config.toml
n_layer = 15
n_head = 3
n_kv_head = 3
positions = "rope"
rope_fraction = 1.0
init_std_qkv = 0.039
MLP neurons of a small language model. Each row is named by its layer, matrix (gate and up: input weights) and neuron, and shows model dimensions 80-143. Each number is 50 + 10 x the weight over its row's rms, rounded and kept within 0 to 99. A neuron's up and down rows have the sign that makes its largest values positive.
After each neuron's rows, "fires on" lists the tokens most often at its 100 highest values on Wikipedia text that the model never trained on.

L4.gate59:48 62 72 50 53 54 77 54 29 52 32 41 60 73 57 51 54 34 42 58 43 63 42 53 61 59 49 57 53 64 38 48 43 60 51 33 57 32 34 44 40 62 21 52 58 62 41 45 59 51 67 57 57 36 48 53 47 56 58 35 48 46 63 59
L4.up59:53 50 62 45 59 58 66 52 56 60 61 50 38 53 52 50 40 54 37 47 37 48 58 55 44 45 57 43 61 43 53 33 50 59 48 44 53 32 57 41 39 53 45 65 53 60 47 64 51 29 46 59 77 45 65 45 49 60 41 38 40 54 48 37
fires on: " in", " of", "in", "s", "t", "ing"

L9.gate509:38 37 59 56 41 49 46 46 53 50 44 63 41 38 67 64 50 51 64 53 45 50 43 64 55 49 50 48 45 64 55 49 56 39 51 50 61 40 55 61 52 51 57 46 37 59 72 47 41 35 64 54 54 46 38 34 48 44 65 48 57 23 45 53
L9.up509:62 47 36 45 65 51 53 55 58 42 44 39 53 53 37 53 73 64 48 63 40 61 28 47 49 48 42 62 56 38 37 55 48 63 43 59 58 50 43 70 47 63 41 48 42 47 47 60 47 66 29 60 54 60 43 47 44 59 76 45 59 44 44 43
fires on: "1", "2", "9", "0", ":"

L8.gate125:54 62 38 54 57 49 76 54 64 37 38 40 64 56 59 50 35 41 60 59 37 49 48 48 35 60 55 47 47 47 43 54 52 46 54 37 51 39 43 50 42 56 34 36 37 54 48 59 48 43 49 59 37 45 45 76 42 54 52 55 47 38 55 48
L8.up125:72 53 53 57 58 61 50 52 67 51 51 44 76 39 51 53 52 67 28 55 47 40 64 59 58 45 37 39 54 67 49 40 46 63 65 64 47 54 62 44 56 52 48 49 66 55 54 63 55 56 49 31 52 54 59 43 49 41 45 41 63 54 44 45
fires on: "s", "er", "t", "der", "8", " Year"

L6.gate40:49 34 48 47 43 43 71 73 56 59 57 43 51 61 46 63 37 42 34 50 55 35 69 41 56 53 55 50 40 37 64 28 45 59 64 65 43 37 47 50 49 51 51 44 58 48 50 59 52 41 46 60 54 47 44 62 46 48 53 53 54 44 59 37
L6.up40:55 38 39 51 46 36 63 66 52 45 62 41 52 71 47 58 32 43 40 49 50 36 68 43 54 65 54 37 36 30 67 42 52 64 52 59 43 42 40 44 60 47 49 51 50 39 49 55 51 39 51 65 58 64 49 49 40 53 54 60 52 43 60 46
fires on: "\n", "."

L4.gate472:65 70 48 43 51 34 45 50 37 47 63 49 32 44 38 61 47 49 38 58 40 51 59 45 70 59 55 62 47 39 60 73 51 46 60 59 49 48 64 51 50 70 60 53 57 54 53 53 54 53 50 31 51 31 47 58 55 50 32 42 54 43 61 46
L4.up472:48 71 29 55 52 55 56 51 46 27 51 44 55 57 45 58 48 51 66 47 45 70 29 52 44 58 52 61 38 62 62 50 50 47 36 52 28 55 41 71 55 49 42 53 38 29 50 38 61 67 60 44 46 51 57 63 61 56 54 75 48 68 51 38
fires on: "s", "t", " also", "te", "ur", "li"

L11.gate373:46 45 45 40 60 38 54 54 53 58 59 44 40 51 37 54 53 43 51 72 41 37 60 31 57 81 59 47 29 54 72 42 54 62 59 50 59 40 51 45 52 57 57 59 38 39 49 46 53 29 70 49 56 39 29 60 41 54 43 52 63 46 58 52
L11.up373:53 41 47 50 50 54 50 67 55 47 66 43 55 64 37 40 33 44 48 37 54 53 55 58 56 39 67 46 41 39 54 47 61 50 53 62 42 54 27 43 60 43 38 46 71 54 38 55 42 27 47 48 60 68 46 46 48 67 50 57 56 59 55 37
fires on: "\n", "."

L4.gate291:53 59 49 33 45 47 51 46 62 64 39 56 55 54 51 44 47 49 48 54 57 57 32 22 30 46 47 70 48 61 56 18 42 48 46 51 49 35 44 45 44 35 65 46 72 61 59 47 43 55 50 41 56 48 42 55 39 43 68 43 48 48 54 69
L4.up291:46 59 46 56 31 47 55 46 76 50 44 51 51 64 63 24 67 41 60 48 64 62 49 33 54 40 52 47 33 52 48 47 58 75 43 57 40 43 45 56 68 62 52 59 62 55 48 38 49 48 62 45 57 49 40 48 57 32 60 51 63 51 45 59
fires on: " of", " a", "s", " into", "d", "ing"

L8.gate410:40 59 53 44 48 66 65 44 39 45 38 62 71 48 48 39 59 45 60 45 68 60 60 58 28 50 37 54 62 56 41 35 45 61 47 56 47 43 51 48 54 42 63 52 44 54 64 35 32 32 57 36 40 45 53 53 25 54 64 60 37 53 46 56
L8.up410:54 52 61 47 45 45 47 48 58 53 45 47 47 50 45 43 63 57 53 74 55 47 23 43 68 63 42 63 64 62 44 45 48 60 47 55 47 56 35 53 55 47 46 47 68 42 56 48 47 55 75 42 58 45 59 51 42 43 43 68 49 19 40 47
fires on: " a", " is", " the", " an", " as", "s"

L8.gate458:49 26 39 40 53 47 53 53 43 58 53 68 52 57 42 67 66 69 56 48 56 65 48 33 47 46 42 35 18 59 51 46 55 40 59 33 48 43 33 56 37 53 57 58 50 52 58 58 47 45 49 59 38 43 51 56 38 54 62 42 42 47 40 44
L8.up458:39 35 32 50 43 59 68 55 43 49 43 36 38 52 39 44 37 60 43 64 43 67 47 49 45 49 62 63 62 53 48 57 53 61 46 53 60 44 29 38 58 63 50 48 54 38 38 63 49 46 47 40 46 52 70 50 52 58 46 43 48 53 67 47
fires on: "1", "0", ":", "na", "To", " to"

L6.gate428:61 35 51 33 44 37 62 64 61 55 58 50 58 70 35 62 53 37 45 57 48 34 66 48 52 59 65 51 37 40 66 37 49 57 53 54 61 51 26 49 48 50 41 56 56 52 48 45 58 32 45 45 68 58 17 56 33 66 50 58 68 47 40 41
L6.up428:39 39 61 46 43 29 53 64 44 49 64 51 59 50 36 53 50 52 61 62 37 28 61 48 51 49 55 49 46 44 74 56 55 41 57 59 52 43 23 56 66 47 35 48 44 48 43 33 48 40 46 54 59 62 33 43 28 55 45 54 62 54 56 60
fires on: ".", "\n"

L4.gate23:48 52 44 59 57 43 45 49 31 68 68 48 41 53 54 51 56 52 35 48 56 60 69 55 60 46 43 75 47 54 79 42 47 49 59 56 57 50 44 59 33 71 52 50 45 34 52 49 41 68 42 48 58 36 40 70 58 57 40 35 39 72 53 47
L4.up23:52 63 23 51 59 39 35 48 47 55 62 45 36 44 48 57 54 73 43 54 59 58 27 49 44 56 67 65 38 47 54 62 53 51 43 69 39 43 37 61 59 58 39 46 39 51 61 54 53 44 64 61 48 56 57 54 52 57 33 54 49 54 50 53
fires on: " to", "t", "re"

L2.gate412:41 37 52 30 64 42 58 56 56 41 59 40 51 41 48 37 44 51 49 57 79 37 61 63 59 57 38 56 56 46 43 42 55 61 52 60 38 43 61 68 55 40 38 64 53 55 62 52 30 43 33 53 43 54 44 56 54 40 38 59 46 49 56 41
L2.up412:51 39 60 62 48 61 49 69 24 38 30 53 62 46 55 42 51 36 43 51 65 46 53 55 39 65 65 62 40 63 52 60 66 55 32 41 50 39 37 54 57 29 51 32 48 52 38 45 41 46 51 46 30 73 42 61 29 61 49 56 57 49 44 67
fires on: " it", " him", " as", "able", " become", "in"

L4.gate328:63 32 50 48 55 58 59 57 59 42 45 62 56 57 47 64 50 39 47 59 46 46 65 54 48 43 46 52 57 50 65 30 50 50 49 39 45 29 56 63 53 56 63 55 38 43 55 37 49 49 48 42 67 67 37 47 28 52 55 46 65 41 56 66
L4.up328:56 42 43 49 50 36 64 61 55 49 60 51 69 53 35 47 56 62 46 62 65 42 54 38 39 65 67 40 34 17 61 39 50 50 46 42 57 40 62 54 46 48 38 38 51 31 66 52 51 39 46 53 63 51 55 38 34 53 47 53 59 30 55 40
fires on: ".", "\n"

L10.gate120:52 34 45 37 36 53 64 58 62 50 47 45 65 51 64 39 42 36 53 51 73 27 39 55 40 40 32 46 28 64 58 45 39 49 48 61 63 32 46 59 45 46 57 50 53 55 69 56 55 51 52 45 43 39 60 62 65 58 48 64 62 49 62 28
L10.up120:50 55 44 53 25 53 62 51 30 36 60 49 53 60 72 41 60 45 53 33 47 50 37 45 62 53 47 37 37 51 57 54 49 52 40 49 50 47 40 56 66 54 52 44 50 40 68 50 47 50 53 59 62 60 46 51 60 41 63 51 66 28 57 45
fires on: " A", "th", "9", "8", " the"

L11.gate201:49 43 50 46 51 52 47 59 51 55 47 67 45 53 38 63 44 46 56 63 69 62 47 63 69 37 32 54 42 52 47 61 54 40 48 48 60 39 56 50 41 46 69 47 40 68 60 44 35 34 63 56 45 40 35 37 59 29 59 38 59 36 54 36
L11.up201:52 37 41 63 47 42 70 63 31 56 56 50 34 57 52 52 51 52 56 43 31 46 47 62 50 46 59 25 53 46 64 69 54 45 49 48 49 58 40 32 54 54 53 50 43 44 62 38 55 48 42 62 57 60 67 57 49 36 41 57 52 50 55 60
fires on: "0", " A", " a"

L6.gate490:43 31 55 47 43 52 67 64 63 45 45 42 60 61 38 55 63 43 49 51 44 42 69 37 50 35 66 55 39 43 45 38 48 50 52 53 47 42 52 55 43 51 58 44 64 57 65 52 65 35 70 52 50 69 39 43 59 65 29 58 57 47 71 37
L6.up490:39 44 44 39 47 32 52 64 50 33 53 41 52 53 59 44 49 50 75 36 42 48 57 53 45 42 70 43 43 52 50 55 41 46 52 64 55 35 41 53 63 52 38 58 50 57 51 50 52 53 60 44 63 68 42 46 47 83 49 51 37 56 56 58
fires on: "."

L3.gate252:68 69 57 49 45 40 52 46 65 60 52 27 69 58 60 65 43 73 57 50 60 39 57 59 44 41 43 57 68 45 48 49 48 61 57 41 45 53 52 56 49 62 67 63 48 43 44 56 59 50 37 62 29 44 48 58 52 55 59 35 42 61 60 41
L3.up252:42 40 56 49 47 46 22 46 76 56 25 56 54 48 49 38 46 65 50 46 36 44 47 53 77 38 53 36 65 47 59 51 25 52 49 41 50 32 42 59 60 38 75 34 43 43 45 72 52 50 34 31 50 50 49 42 43 44 51 55 64 53 46 63
fires on: "e", "o", "i", "y", " and", "ia"

L9.gate246:55 32 34 58 57 65 46 50 61 46 58 55 58 59 54 56 43 46 54 50 59 51 46 51 59 47 57 42 39 61 61 51 60 37 56 59 40 39 38 54 52 51 60 62 64 59 40 43 52 30 61 58 62 45 41 72 46 61 35 44 35 54 60 49
L9.up246:39 42 73 59 41 43 44 46 63 59 56 57 34 54 54 56 80 52 53 40 43 46 42 63 26 45 53 64 41 54 52 29 74 56 52 44 39 45 23 69 51 52 55 54 49 54 58 43 54 36 36 63 53 53 51 45 65 64 56 60 41 40 45 52
fires on: " it", " won", " there", " did", " In", " There"

L8.gate319:48 58 50 36 40 49 61 58 42 51 45 43 60 53 60 40 63 49 40 47 48 61 46 64 36 47 49 57 48 53 47 56 39 53 45 32 43 43 55 52 56 54 33 39 52 48 48 58 60 42 51 36 53 49 44 47 52 62 55 48 24 47 48 53
L8.up319:55 52 59 29 46 49 46 52 64 54 70 52 55 46 48 51 59 61 40 47 47 47 32 45 46 29 53 60 43 24 64 50 44 73 60 39 20 45 43 55 48 45 46 55 53 64 31 58 37 49 44 47 68 57 36 63 44 48 35 69 45 59 66 52
fires on: "s", " the", "'", ":", " of"

L3.gate236:50 42 53 57 69 47 54 53 44 41 52 32 48 54 37 55 35 73 60 56 63 64 60 60 54 49 41 40 42 55 60 52 52 45 58 63 38 42 49 74 44 51 44 54 49 86 30 59 62 48 52 51 59 59 59 48 56 56 49 49 42 41 59 56
L3.up236:52 30 49 58 56 48 44 52 62 41 49 60 40 54 59 47 61 46 43 62 49 56 61 38 34 56 50 55 41 54 83 48 51 48 40 37 45 45 32 61 46 44 41 35 34 51 42 52 52 45 60 48 37 44 57 42 40 48 48 48 67 58 44 55
fires on: " it", " did", "ul", " does", "in"

L4.gate356:59 48 54 43 50 46 57 47 45 58 27 48 47 78 61 47 50 48 38 51 53 31 40 74 43 49 55 55 47 50 57 47 36 60 52 33 41 45 48 43 44 45 66 43 57 42 48 52 52 39 58 45 55 60 48 71 39 57 36 52 50 39 50 42
L4.up356:58 62 37 44 55 44 66 47 43 66 57 49 49 44 44 46 45 62 67 44 44 34 44 73 46 60 54 47 65 40 60 29 38 45 68 43 38 29 42 50 46 57 59 52 48 59 58 51 31 31 45 27 63 47 50 54 57 68 27 43 50 39 60 44
fires on: " of", "d", "n", "r", "s", "t"